{"d_mlp": 1216, "rope_base": 10000.0, "qk_norm": false, "tie_embeddings": false, "init_std_qkv": 0.0511, "init_std_up": 0.0511, "warmup_steps": 200, "steps": 5080, "dataset": "wikipedia_en"}
MLP neurons of a small language model. Each row is named by its layer, matrix (down: output weights) and neuron, and shows model dimensions 144-271. Each number is 128 + 32 x the weight over its row's rms, rounded and kept within 0 to 255. Numbers have three digits each. A neuron's up and down rows have the sign that makes its largest values positive.
After each neuron's rows, "fires before" lists the tokens most often just after its 100 highest values on Wikipedia text that the model never trained on. A number after a token or word is its count.

L12.down1055:093137150099168102094135155076069125164131088147109114115078076088102133098112118130104107166150123159171115151150097106091133097119104204136139177097041127091142142124170110098166098165143130119104133167171196141111104148132133124061124183118117010105102093098159133126114210175146122166155088125075177139115097128140173094088224101135119103115089153133134091079104091156123075087081
fires before: "bl" 11, "s" 11, "y" 10, "on" 10, "ons" 6, "ed" 5

L10.down747:130145078146102211110090108148112147172149124112126100126123171108125140102122133112124141137094115057111162142151054120142127114099054120164106079157152161142094125112109092116129113110132113115170104136159108162075177159123141077119140169149086158159137144210122205165095114103071158127129152150096136117123131046078138089159153121089130134131156134149170146113147140155048117099122
fires before: "-" 18, "ed" 12, "s" 11, "ing" 4, "ient" 4, "der" 4

L7.down1151:120136148125153116131115147135102138109121108119132147122086135105128144144111115100125133121103100150121095097156173127190110120153189137138135066137082122142108150122096162097093135146148100139157170144172162133157164108124123174116148100147129167205166179124178136161168124127115121162147109173131103093065112090113115192151062136083076123112128135152105146101158184064107077092163
fires before: "|" 69, " |" 8

L12.down1161:111157165084196138060112105112134184098126143127099080150214170100175130086184168127099130159143120133155114081150122156149106144067124058073144101151138054183119131182165143142130128133090102061062140084129114170154138190111159164108136153175135198083106162104099140192105102126162143141078108081143161149129146131138088119106137145166135144144125141181151164086139160146131096152163
fires before: "ed" 30, "d" 22, "ly" 7, "s" 5

L10.down559:085157136120094041123082085122184150137064127127106111118105140121116101125147167117133107066091078098138142139131094082093160135116140097162097136135128151119162170146114154163115113110127128130166135130164167107149160086179142175097134143080124114121133142099124130125088073102150176115099171134137159162165119170123129119070124206173110105090138151123125134060183109109122148140153
fires before: " |" 23, "." 18, " p" 11, ":" 5, " a" 4

L12.down481:093143126158179146155129097141141156121163126131145186088087168135116146127101110129123125073130123154141098153119090101148115121116140126101155227159165134171154111124162170168123103101116147115130050133051166165166138152153100103072137130110096220149136139169104181145076123071109091234124114120105145145141154149143170152110105110110187132237142102116100161147119116187093082139139
fires before: "." 63, "," 16, "×" 4

L4.down611:122151108089111159200134147104191108100146085097105107114107117104091178090110139146107074100158074113122161144103155124090159128084151187083132129171114149118134115151135110110166165105146136094174136134091212115097054102071149093170139085127153181130171159162153117101118086111124177162090138118156162095119156139150205152128073141093157118150083125154153122134091133133163103125111
fires before: "=" 100

L4.down959:182083132095162119092175111107127127132119115170119113129108128072187133099196145128083128103155123186123109059125132214159133194067136161073130113096100111125110109159112105158120069158173115104081086145123163055168160140156160070124138175185106118118134118118185136085148110139139154144125130136089121149128152116091088106119186129135133122122083142108132130134091109101120167093108
fires before: "ing" 19, "ed" 11, "s" 11, " to" 10, " a" 5, "." 4

L14.down871:115150160119117166124133151143116124102130117096115141129174124179149140134117087138169132192061129135145108105177106136166128142140094145192118178086140092138118148084155069111058111123084105082097147100152096131170100178153157121130150064102140126143133153142136174175153168181168098136033134126145180124095124136099215103159099167090109151131167148154110095100180143092161089069165
fires before: " of" 73, " in" 6

L4.down333:206165133125176104119175151118102119099141131180150154150101149111141145087088156191112116130112119133125106124120155085114109207143121127085183109129133185059118118114120148115147115120067129187092109109168127166113137167168138116113214175152151175133137121065132144146080122107095083141118148108153116132119126127159222088044109179154146141129120116145189123100110152127032136125145
fires before: "\n" 60, "\n\n" 39

L12.down345:067068177125111074123110117074150102174140133113139102105118131089072088098178185146099134134115112118111101133161195118107144131171147112144098074154153134173103168134090166113137123160135150140089085131139133187071126098136135164160114136111149076087151098146145129154109097108121139091091121160164169171113102113079247229128124054183123161113148154173145081112140099137113118116094
fires before: "on" 42, "c" 15, "ons" 7, "ona" 4

L12.down398:154096174101123144118114151146128139140113140150142131090154071137154112083150124140125137160119122181072178115147149110111100110152111170138124134120124113137136100118078105106133153110142139129121119220156155122143163106144135140166119094100157079116156115157169154134138161180167206091124101097135074150119062120192000069098129126124134118132124068099116116160180140065140138089164
fires before: "=" 100

L12.down889:140130102149160165130160081153172137118149107126123128163160169121138133082166130085139122106081129076151043126162144116119190134139119134122089128154118142132127162148106135073168130131113142191160123061128195145107093065127158163104135136189096255174113144132122162149128144130169130156082154092107100093116092112094161121147126104170138162101156136103076134130141124146122121096157
fires before: " in" 27, " by" 18, " on" 8, " at" 4, " the" 4

L14.down477:101123139125153093126128080207173157198090133172131152054140146116125111105124138124132163097152116117129117109101153100125156091125097124123174161131185116114152069156176143176131113170105119102128149114146169128119167110087140161121182155126145123116105149161113121135185076089159171104107074111130144129111113114138255096093136175109076128178156140145093146119151149108161184142125
fires before: "." 25, "," 18, " and" 9, " in" 6, "s" 4

L12.down667:200125133088101179159101159104127144126105130134073139112162101073190177148095159166156073139136092141132152144176077153104133171079110115089098110115168164156057151180117128147087151134160086130125158113091131125137184194064118119123149094101108098127166123146157147158150129101051108223135159190124097102170093068069051124066107138134161131106132106194122147105123109105148127133101
fires before: "," 49, "." 10, "on" 6

L10.down1134:141152109110120141126094162148141176141173173160166158124116108143166120155116084175175139070118149122145165099158148127109112092124153132143155112141111140143168122118161123178125140108137132183157133154099135156139107115064096112077089110126134181135165148077127119149110106114186112147135113162140152023125148142161190135147128069142187105136190087165068154142131137114121142153127
fires before: "." 27, "," 23, "%" 5

L4.down1197:143124189133121187095135135166178145141165138093146100163183187135116110210135206107125103141105126148190151128136140139191160120160124098100196117074133109137104130149142129124101122147128148139168128132097172105091122076144124079139130151147110153134133115142055115111169154125168179087133124132091126133114193158084211168150080114173084156106164112132108113132106126117162137099105
fires before: "=" 62, " Cle" 14

L14.down840:083167126156155158129115159077164161109090170157124160117112165147146110161168122080200152083137080083084189063089148076101069149160102155135105117145166162159151075120117171119147098108114114162133153141117098179097124102147100125191152155099118000121154112152134115090090095141117105137148104173135107163165091142114017158119090150175076088139147135102135099109131112149137087111088
fires before: "=" 100

L10.down811:146111174114103137106111145122082150098201148133144073098110071139126098128127138130137132143158147145121123152076092164093108106110121057120132083138159168090158170126115141070094120184142166124114155124114083060151127126170146128176133125118129255137202165106122184134190116090134168212165147194090144170115106073138084107146128120108192091163093082135107154167136134147138175128136
fires before: "-" 93, "\n" 7

L14.down627:091118113151101174078091116173108155145159134146148135124145143120155122174100102125087124129125108120070107133162085152147112035082121157174094121136146077106157104147116121114174101171104073066124134110157144086095129164166076170108111120124101235099089129112167136124134125101134152201096125119138110140077186062039172099110104143153127119108131146139082106158102117170172148138150
fires before: "-" 78, "s" 8

L4.down373:139141166125134120170077147057149096129116144107128087143079135153126111140079137143133116100120133052074107084144119109134156123156111113114167129130126109148139092142090163114193104174148092114168145070155116131144160123120081141185158165122085163114152093074062189128107061157135178116187149099116083173137131100145136118141141171172151150112181107161111110109031180045127143071154
fires before: "=" 74, "\n" 8, "ly" 4

L14.down1160:146079115109122143116117138198149138156081137139112143137124103088085111073140159150107149150102110141129182158072164140148095138185097107117155123148154122114076149166111142155136111073182107086123134126177117138157123164148116169143155213121067161142089098117113136108135131170115162096087117123131140109107090121123215125169140085137072079110166132100131135145129159145115135103092
fires before: " |" 89, ":" 8

L14.down379:111119140150098143106133141215099168145109119089178178098167123061140151114139097084135148146118159130137050195131126172145096167144123112142082075135084130103097131136147121146072149168068147160132130111145112165121145127156107122082066149101142163170138172061141140166124155125111074115099138115121182146166148105179194125128107148155084132079144085108116166132123147170140161182088
fires before: "|" 81, " |" 10

L12.down1045:194078153156082105104154137148146134126090070140177170188116108158131128097166148092122176108106085074161162153179113123156113127137103136124115116099149143184143157093186113162209126105128112120109116168083139135108100128128167152045129129092085024137121157170097079096082102136124178065111101115145155145133126126065000102193108104136149076171136175091062136211208134125107148165086
fires before: "=" 69

L14.down144:147041095123093148088148115168164135157123125131130138198145084138123135088070150122136180081133159092123124104155181094158170164133131147166130159123124093123183109128130127106099158128104151123132101143161159122125154097127138121078180084113173171139023136130169129085064152148158188149046145126144081084107106118092255162119153147124144117099122099138096074150127105127134123234146
fires before: "ing" 17, "ed" 16, "s" 10, "t" 5, "e" 5, "p" 4

L10.down99:143088062173143128120146096148179119153102106147105102076088150105124148130149090125087078153121073109143151099112145131059174177179192082165124104081120095079175141121124135119177139085054117184137117126063114089120074068107105095128132132134155116186105194117108093129122147125123145081058152122109150135112175154093164177141130105110186200097164099128107151133081188189126104162174
fires before: " in" 35, " with" 8, " as" 5, " at" 5

L7.down468:242142094136119137116148192149149177120129110114179195114064172137118130095107058154127119120193182149156129138185098089089125135104151141122099162135153121104109139141133102165097122162115179110187161090061076125064134136145122137179157096143104146134120200132106135104066128096104109145149101131160146165029156122150125119145096120161190127177119138093104143103172094105171168099147
fires before: "=" 27, "The" 12, "-" 10, "In" 7

L12.down24:158117142136144085102081086142133177115123179131132164100124139051139106092138112095131122144117128180144122154111121121140137129129151076148175167099149110186128142158132122143131115121131139177133064157138132128138090080114106166124164165147117137083136137053093123145111165116117119130121108124166121109141137098182182144134135128101089112157161100094182158130154097144140188118027
fires before: "." 64, " |" 12, "," 4

L14.down1109:105154130063162064111098143163144112146121120082168171100125141098091097114163130111103153186087106162111152162140091157138151082101103104129165163107119186101143099081128124158130103127151125099102115125094106122115151099177174106112142103109087183085104170145069139113104213147121122108123120117173176208122100115130081119195112106151150144056131126117109164117098109150148114150109
fires before: " 1" 24, " 2" 12, " 3" 11, " 0" 11, " 6" 10, " 4" 9

L4.down10:136146044115137143175180124091156140105150145150124177114110110147142034114090146104117118173160099142211081134116122193133098145074137154127188086161109131097095130163092107165121088100129121159136102118141136139115148081170135094133119183164134144092111114174148156074128135118119131118148226121145084150087187114155111168095159113110118171142144148186136102140079111175131128057199
fires before: "=" 26, "s" 9, " that" 5, "ed" 5, ":" 4, "ing" 4

L7.down910:105163140115172124122127103086111144147145136127107139109143116145103115134117181130088103089157129097166120110131124128154160137131169134099162148152135131133119096086142088187150098142126090109188120142131092157150140114114110180137149150155120156159112110105156173133105106103118087183204115108127126060140167175117255162131161167148126099126101195201185144133146120127106117161146
fires before: "=" 100

L4.down274:099147117144165063067095139132159080111157166140090088147166155106087119088146073139180203123136215134134134119177153114116074164099120152147093114146181119098090108130128116120124092143165064067104165135120186079140170124138170133162126103205150206147057101113138062140137149134129165097121073124089151109142139165119150102104160162169128143126118067107143089154090114159162101092140
fires before: " the" 14, "\n" 13, "\n\n" 9, "  " 6, " a" 6, " \"" 4

L12.down60:118100127166156168150104157136145095123123132124124143145142143112103078145127118114154152125121152073191135133164102104139106134179164153121113136129109129147135126168128128174109068103156125116086137114168136181146107144106131132159127147201120065074123175168079106160157142122084126161142090149210167101108156114142095162123157156156127166130095224171117117150126080119101035109130
fires before: "=" 27, " of" 20, " to" 5, " that" 4

L12.down476:120186147145082159102110115114207151137152142161141126093147132121092135127142102148109185165121145097153124146133084133112118160200120139149170187200136210203120109195128137165130126151111109123130150097103129115092148120148096128078152135087055182138129079199106093115166207130176194094103149139130161090170071081148094101182127106106127118142126057155188099137128110144091161140091
fires before: "." 21, " |" 20, "=" 9, " year" 7, "s" 7, "," 6

L12.down237:137126112141123073102159090132160095143106117073187084180200083188138108129137129097156161161129111128153113096109120216139075154101118118132114146128163151132129099162088141126164127121121173138095184114122090080110105175125131101160084090104071217109105126205105129136088084159131127112121108133164124127109104168114035109134108208128160156127140128115099095134170125150104127096131
fires before: " 0" 42, " 1" 21, " 2" 11, " 3" 10, " 4" 5

L4.down530:094115099147151167141150105149170175173167182057133135137164131117081120128107109121142140087125118142156124149127139155162113088096131145136152121143173143175095119118142143109113139128110134118130182172180120022192159096110090169124104096148073119126138100143148168168185121160159137114094118112106117137052166184154170149151127173119132148182114184109154153091195108096154136106120
fires before: "=" 97

L3.down1037:124126103115093167116103087090153142118117144101095158133120149119096141141167093166154141140113086116127129093113155112111197105154164149139065134129131108079090095077121123110168155131167091092128116105083129087123158118072160142157120106173129174183107157136115175139145108159129173201118131128180124150135148030133238113156190140124151181190118105155147142128086141114160144129084
fires before: "\n" 39, "\n\n" 34, "=" 26

L14.down694:142188129120104096132110142172126111119172114135167138153122119139169126184120146145123136156065113122076147142128137125075080121127128158147132082124109134174170179096097141098121121152133151155134122075099119063124212130114092093115118172078069088119103075146094172208183149184135101117118132165149089198102169146137178109144101103076126163123161119205167116106129099123124135148146
fires before: "-" 56

L14.down94:082144117167133095169090159131107144143108103113127149170083097146124114102089199100136124134123118142161113111126105066094095129163104081141155139121097108092115105125157155179116133123167152132140102117159129144146108120131122124089118128146095062068162152117128129103148130104140071162177165146162077128100133185112020139176085183151122118101084193055122102055153163112118103129169
fires before: "=" 99

L14.down555:123160141119140119118105135176135124150163142086153154103113171150085113159066109153098161063127129079137159082164087127157162117088137136118137129134142109123061127087125166084120144116131104123166181098146037162106178157122238103178047122186177196141144177117129168159122104162162111137110126105160160145185150123065185057143092155100163128113136073131150133150118085151133184173139
fires before: "=" 90

L3.down692:171121132139079112114085149169129149149160092123150133082121127157143094180098125129115145054088156149159181140205135101104140138085122043140120184152130114106126169124118096070102131079164075106145118183124161177214177172073144155138099133151136139144113066151115091171108115144132219142077114125157158099129146099113104170123105080069192064137156068110118099084179172156127121191130
fires before: "," 38, "." 22, " -" 4

L10.down594:157131152188140077152124106137137187115087145144116106178117105108150092135147102126154144091136114198135101185139146138165105128130157110163110143175140103111123125180129102108161130138193171144183058102137144163189114067153058081111143136146136163168160115159130149067159152149153148184133129082125091101181200156144144221124111166119115098127152123094132137135068148105149089158116
fires before: ")" 68, " |" 9, "," 5

L12.down1214:132106100162161142158086126116130148143118072118128149127097140096111140144203151129056093156176094163103179121130110150111196140126105096108131127164152151084089143200164107152190158032096070143167124115142126153132119111076131100155143113148142106103169136153099191132163130099151113124214096081133178138120175133146042119175172116102133139091093073094090102159122133094132173132139
fires before: "s" 85

L12.down182:067166095153058181124141104144189094093059145177166087173089140137113102151115144113085110116103145150164122115120164133163140114157089138138158123161145107119139103180132139052169110130100079140171123241189144112131099159127131185184098135096089063150105123146150162113150132082150145148151120169123116117135049122089000149111147165114147120182178150141127133115126094107133189157138
fires before: "=" 90

L4.down268:077101125144171142112121132181113109131137157142145086145105149145100133098092150206118130081188133116144040099164122224157172136141160078149117127146144106136140096183185139145106127118151160195135155118139106156134129111103069145092124172154148162143166155143128141089137098107144172127201161172113151147084193162100171081119169070159090087189132115174114072134129079114135141108094
fires before: "=" 97

L12.down2:135122107096155066104220146147088125123065176081083140185199169144076152055127106114092114127113094187177154100095085115107128114130151148118072114118125134147079158168163172118162090099137158219198123094134109116158113134121113143137154125134116092119181128159091141118130180170165131120110094073152092085184178144155136078119104133157136171146125191091132145132127138123133126101195
fires before: "–" 20, "'" 16, " 1" 7, " |" 7, " 2" 6, " /" 5

L4.down454:079105167145137114093173178165114104137121146143110047241139118123088104076108140149116130139135128157135143146137138117224080128100125175124162135105107141132151176192129162225134141138118151159094123158146088117161192135124158171130115185085115053134130145113139196126123197206147141141200100133153139149117111158094191148198143100201103144085097107061144171178159156125095158079174
fires before: "|" 53, "-" 4

L14.down410:146117097124097142099122130129163160143158132127183132111154120142115140157083134154138126167147114082142124137162162128140139091165153149102120155131075124143163135110084168132120126159101143152153103137104210110112074164090134128118124198148147240133157119164142193134107094153155134173155159105121131082151140089144255157109064115154089126092158131118123138145132144175099084136146
fires before: "ed" 22, "ing" 15, "s" 9, "ti" 8, "al" 7

L3.down1113:146136123145108125193108124138140099115131135074091121163118173142127101167114161154133125160126082039138141109056091100184141144087147129056140167165121161102109137139156143146195067127163132145129097149143113136108111155100143114154162164086104138142170109120104102133113196188126111121161152148141149139136158138097128077146146149149082139205087106124151083104154168074107159112155
fires before: "|" 67, "\n" 8, " |" 7

L12.down1181:133110104145094112124150104083117097120085128187099131161089167120116073147152131161122144158182156193092139127103138105133188163112166151089130091083120180133167141099107057133149123131143138151126125148180088123107102143191058151122099100077068111134223115129086082144164095129185093131156131134106104085157132136091144178097140107078055079122160155072104136173050125093159155106123
fires before: " |" 96

L14.down253:103103098094120151163125136126205125138093082143162170126148124190121135045138169095143084119081091125103142164136132132062145133137117103175180117131104151085084107143146130131150133219135152151068133119124107187160062134116108143093125119101074057158123111125097164103108168134152178101115173130168118144159166134178000088110109141087135124130070108060119101136110145100164180069121
fires before: "=" 98

L10.down47:107152139114145153055149117159084151148178084123122146146099116120152136096145087119114155162157182136115182039067149148067135161098124136134140096170106149139107115133181135173141182190104092157093103144134177099109054114131149134104149108149101138200202150193159165119088159095116111112098093132094067134094079064040124163093107144103162175131084129143133117158102101069127143144168
fires before: "s" 54, "tt" 9

L7.down970:177170076131085168168102135112105122104188124176206138096096096141138103132079119087149132186066159100116139060174146104157131171154123140098086103129078106102144170117158151094173148140158132164124110142132112113147129182124186127113071179161090193133110111149108174116144096136107122161071155169126143085194133155170255106198163107137170114105118118108116156117096142121166120085075
fires before: "=" 63

L4.down399:164137090113171112128090060146143125143115149141129190117116190179106115107119121165115075166147100075146150147151170175129128150183136091130122119123165160142112110119086099080109119172123109083072138159106151135140087110126143142139099155079097255159081135145111144093132180147122136102141168132173131104134196158109255134127129077140196133110200103144094146105120079102127104107087
fires before: "=" 95

L10.down1138:133167100135125110144105155173183099107146142122160124117102176088072122146120169126120080165169134110129104121107126187096147151083139109094142152148087172115149102183066110096115119138132150168151101150167090087123194178163083131131064116099144184076123113193120165216178176149080129119163134159161126180145075127159141111130174132133100088126130117114134179162161145122122123126107
fires before: "-" 68, ")" 7, "3" 5

L7.down657:139108102151107157140173091120067111091123213085182125166120149098109081221150133082082102132115080083138194120169165122193173147109139152123106066117090132167147092132068181109138148046073191142141098147130109109149124137080167212130164181131111113184111166173117165108201137133116150093103136194179158099082106131059026114110059084103134065137131156113145131161179139148163143093194
fires before: " |" 26, "|" 14, ";" 12, "\n" 6

L14.down436:084146137116157120148093163114084090166137164111109128060142154098150139142122149110128162150110086087133162149189171168146164127106197164101161096140112183173109151107169121170090152125080097078194109122146119188091097183126119114144177114104087135134091133093097183084137177161135142073084124103048119094108106140139051058124131131142145115093137066126091055202120149154141144183115
fires before: "d" 19, " -" 15, "s" 12, "=" 11, "ed" 10

L14.down1215:116105131118144043136107156145143137118088171154148107120116108139161119098157161071174108136151099148099092148195152077055117130147176105094194121107088127130133105127140157148093157165177050122169140118153098079144116137092135130124175101143104003100119080137118106186106077109083153098152084115157132123141073092121009158135143151132094097094153145127152124095134145117145151133117
fires before: " |" 30, "," 19, "." 19

L3.down282:089083103120117095100106096142132159096141136143163140129071176081000176116177133158105120057074109125063144175155074120161138129131121120205143106153167116121160122108119145121078131106132070119114098137081089093155108086076115061112111143153129171128127152103040164096160146101183123195074157213164161093188097148140191080104147128085133151137152157072115152138128144102131156103129
fires before: "=" 96

L14.down153:140064128079144116126093189155099179079165073142111129105148117121090127151087088170065137157135073055183124115104064111153120190134117134150106122158091188063123066158117122109156108147062146123178151138123121153061129118145139069134111162176192211147138126070098106135159075123173111149153146162165170085128179110108211107113144141054116158101179117175109132120072123118123083125122
fires before: " =" 78, " of" 6, "=" 6, " and" 5

L3.down528:131130106101116169099161137132167150139127131139075183142133111147151165119126114112095122103150130118088159133133144087159163119164146161138193125141115091115125120144145102113090114139114187075122130122132107116165162134155147107166110121121085105072129109161133156119144065191065087142105124129149104143136145116115255163162137119089122150166157133119162119111178105085057123122139
fires before: " of" 33, " to" 7, "ly" 5, "h" 5, "ners" 5, "ial" 4

L3.down940:119092121100194128091198128153125107087169146103028117166103144098132070161112131146107115134070145136113093117148120145137169191106154114124165125186106118145119069139106168117150128102162098135127111153145141149173177137131068130133061156177132105104155128083089198096166122144113149141133161160085135167151163165141157142151097064114162100132125197138115156120153158117131178132106
fires before: "=" 64

L3.down1056:122164162117178114198084104131106113186099138124143108132079060129132115135121162139159145105093110151117172114174198118169112144157114105192098101119129223127153155126173153126143124151135144171137114139174167135130125113108134115126122183107110153161154183145166134129100103158156130103102115128128110131118135115092156133107152108136131134099128125089114055145152071058136112122130
fires before: "=" 58, "|" 9

L7.down598:131168160175099136160096116195098130173097134124145150139115091138165135094045116127133169142126123111111147064185147139126103173123121160125117144132143087114154152106115116109122103136145090113118127129086066186190143113111103138104166127123103151142112077125119110130139131159109099063089147159132099095130150110117255152134084094078131113141198078103187115120082150183145093087098
fires before: "=" 95

L14.down388:120130153145093118129108080155083088133167150103158154133146152110112094137084062140119132116129085145139109146122085120165131150116120114075138094091154144157141133092136135069104130110136134091135174081097134164094147064155124098134176094186143103116032119099106153095130105149163101108118130155158080115113110184139070145155093104154130169084171129125128126114084132097158092125069
fires before: " 3" 14, " 5" 14, " 2" 9, " 4" 7, " 7" 5, " 6" 4

L7.down309:111114092119110170100151146155126155150137092073131100126122161152120094133107153138109076099164152145126154138131119093161174089127115113113174114125135154108084119161122151090098134102124132114140126113109103123122109127131153175127146146169166249135142117105162141116188136124118135141129175103155161153128149076178255166117142181147106141163112192176106139115123131105147146180128
fires before: "=" 100

L7.down1134:165103125137059138087161122152140175193089100128113142157133109126113119113160147117164132155101129096122103177112141125132118146216124178103116083128144095153083169108131132096153145102168161112148099115138088066180153117122163117060129120100101138128121120138065072091147062110152091172194174119129167143114146128124135117158172033167195149124123150126111162140149099175079125139101
fires before: "=" 98

L10.down637:141168128113150116059141149159108148105140114180159114109089148118052143116153064096137139144121125130095123119119150129115191090084144138092161066196095205122073111153161125152202101148095117150103157124156170047137168144095145111072130104163121165149137124110119121146084101190143124102115190074080097123138108117174069108118172116183134102111150106116171106177086103133142150154113
fires before: "s" 100

L12.down656:089125116110176126070081107142119128104197071177135145143083178115173125075113119149111107116111151145103183198104150120133129186093114178129142071150109116161157173140139132161164077117138119118093115150133155143169128160124120109117079166165119137110148152136080123149152101147114150184061148126125140035129160068105255172141126133118218097152126202129141120163132187084153142129122
fires before: "." 29, "," 16, " and" 10, " by" 5, " to" 4, " at" 4

L12.down844:153141092074140137157160097174113133158109103151164152141119101088109111101132156119104140117183143108134177131126125219134172134153107111121190066206101131133116142116078081215147155153160045146170122159147118173055170152161171141108138168100161127085149131126137113199135055130130082113138144108115069169114134105122138102131126126095118148173175118128136169116106162088087073122158
fires before: "0" 30, "1" 21, "2" 11, "3" 7, "4" 4

L10.down862:099134137156097164129135146170113136137056142122168186153141131125117130132086129123142157106056127133149121104139104134152184075158104131108135157190149140093090125113127125211124165153149149148122064163151122142113116099093115095139120121074203149141125163096152081119139086125067141092111177126109154178128145096142155094103237103104116143156106179172158100157135159118142102115140
fires before: " to" 51, "s" 17, "|" 11, " in" 8

L4.down1210:132120154094114132153075140098147107107131159112159142092115141100097129119135129148162111132099114110145103138150078195133071163108132137108099129063147100121184113133126114101199155135079087127142076091118209086112111121188140095140080157121116165152063118076114109126137048145129099084104136157094122168152079177139157135161080145171102101140110072082116111148094135139178119133104
fires before: "=" 35, "\n" 23, "\n\n" 13, " in" 4

L4.down533:140170145129083177121135130136108094166179138134079138152112103148083156145111106145196080167137174146129076141089110068107162134147161098082138136126087129107146166174130157074218149174140115116134104143135148138104183145185097145142095088125109096157120123147101201154170141121122083138121132123155169134167152153116255132113097160107158148051018173119111152134120135146175123154144
fires before: "-" 63

L12.down270:150115102100110138129161101165046164130144184105185159139134138149161135095119099107111127129162104174103097092119157137100142081164118117123100112132043161180182119121117122127125119140112083128203119098167102122107103112134115129119145171122133000129151089148184092109106110099139155101120120131104127103101136073117000125126125079130112115098158070132149067119158163144179101069130
fires before: "=" 100

L14.down607:106109075125062158073066151078080147125107118158120124118091146100164123159118108137087175080140092131174172116154127107071204176138146105128179129199140108112117106100163079120162149153129139120105140114158130180118102142170125147171143136161129078160088088147138145092152113056140058106098152099198110109137144132178255102164110151107149131195185195151096085141140063124079088142132
fires before: "\n\n" 31, "." 18, "30" 5, "umn" 4, " The" 4

L12.down638:062149091159130130102071103157125167105131137083141153150098151119077140138099139110072221102112122198179163152162193158127163119117129107144087132107150171085177110168103142129134144064117155158151164113146175158083089178105114141119181137112103187140133107160120128085110125166182155072123149199123121198178107096071053171104140112081132170116128112103106103164103131135112094087123
fires before: ":" 42, " (" 14, " 3" 5, " 4" 5, " 5" 4

L12.down304:096166098130143165136032103135133146107129150121105113114088102107140105097135165128112191118091109125114073119152170151131157156107191139137153144199181133106156158129133140097124115212138155150099165169129121121133158200100147156182117111097149162163196102121101153152111110117150068141075060118080134136133121116092255142131139161094151179129104131171156117150127106088118130121121
fires before: " of" 58, "d" 6, ":" 5

L3.down506:145109140118098129105125144105142130145189114059106121135159128082158137136093160131123128106142165171090107180143150136137172142155111180141135186127155160130111114088124063118093140158124135093120114141119163089167154130140149112134134127097132193149140156102155123099119158136134155047117166147134118161134174169174255172138147144114180167112097199072130133155088122142107140097101
fires before: "=" 74, "." 4

L7.down1085:157150171120114100136103146149108129170210091172144113155137122144011077126143116158092076100172068142109101111086103134137122058105082090167126116148137076141053110169135100143084126091088129139152184167180092115163115124161090113147109063149120144126103129078138127103131131162118103142154098087126163129087141094130218140123132175133186134171143188094142128118134050107138156173145
fires before: "=" 91

L10.down469:127105174120145138109156161184141155073150141170163186088073160114092108090083166131101125098161151106132072140175151136112178130139145087151133084138135138161162150133157124126140103086130146160132121152127111126187182102147172135150162163062119049164097149123146148144126108124110132145109107129137148126116111063120090157178106107041116146183101131133107193150102114105162163148106
fires before: "." 27, "," 20, ":" 12, "\n" 6, "s" 4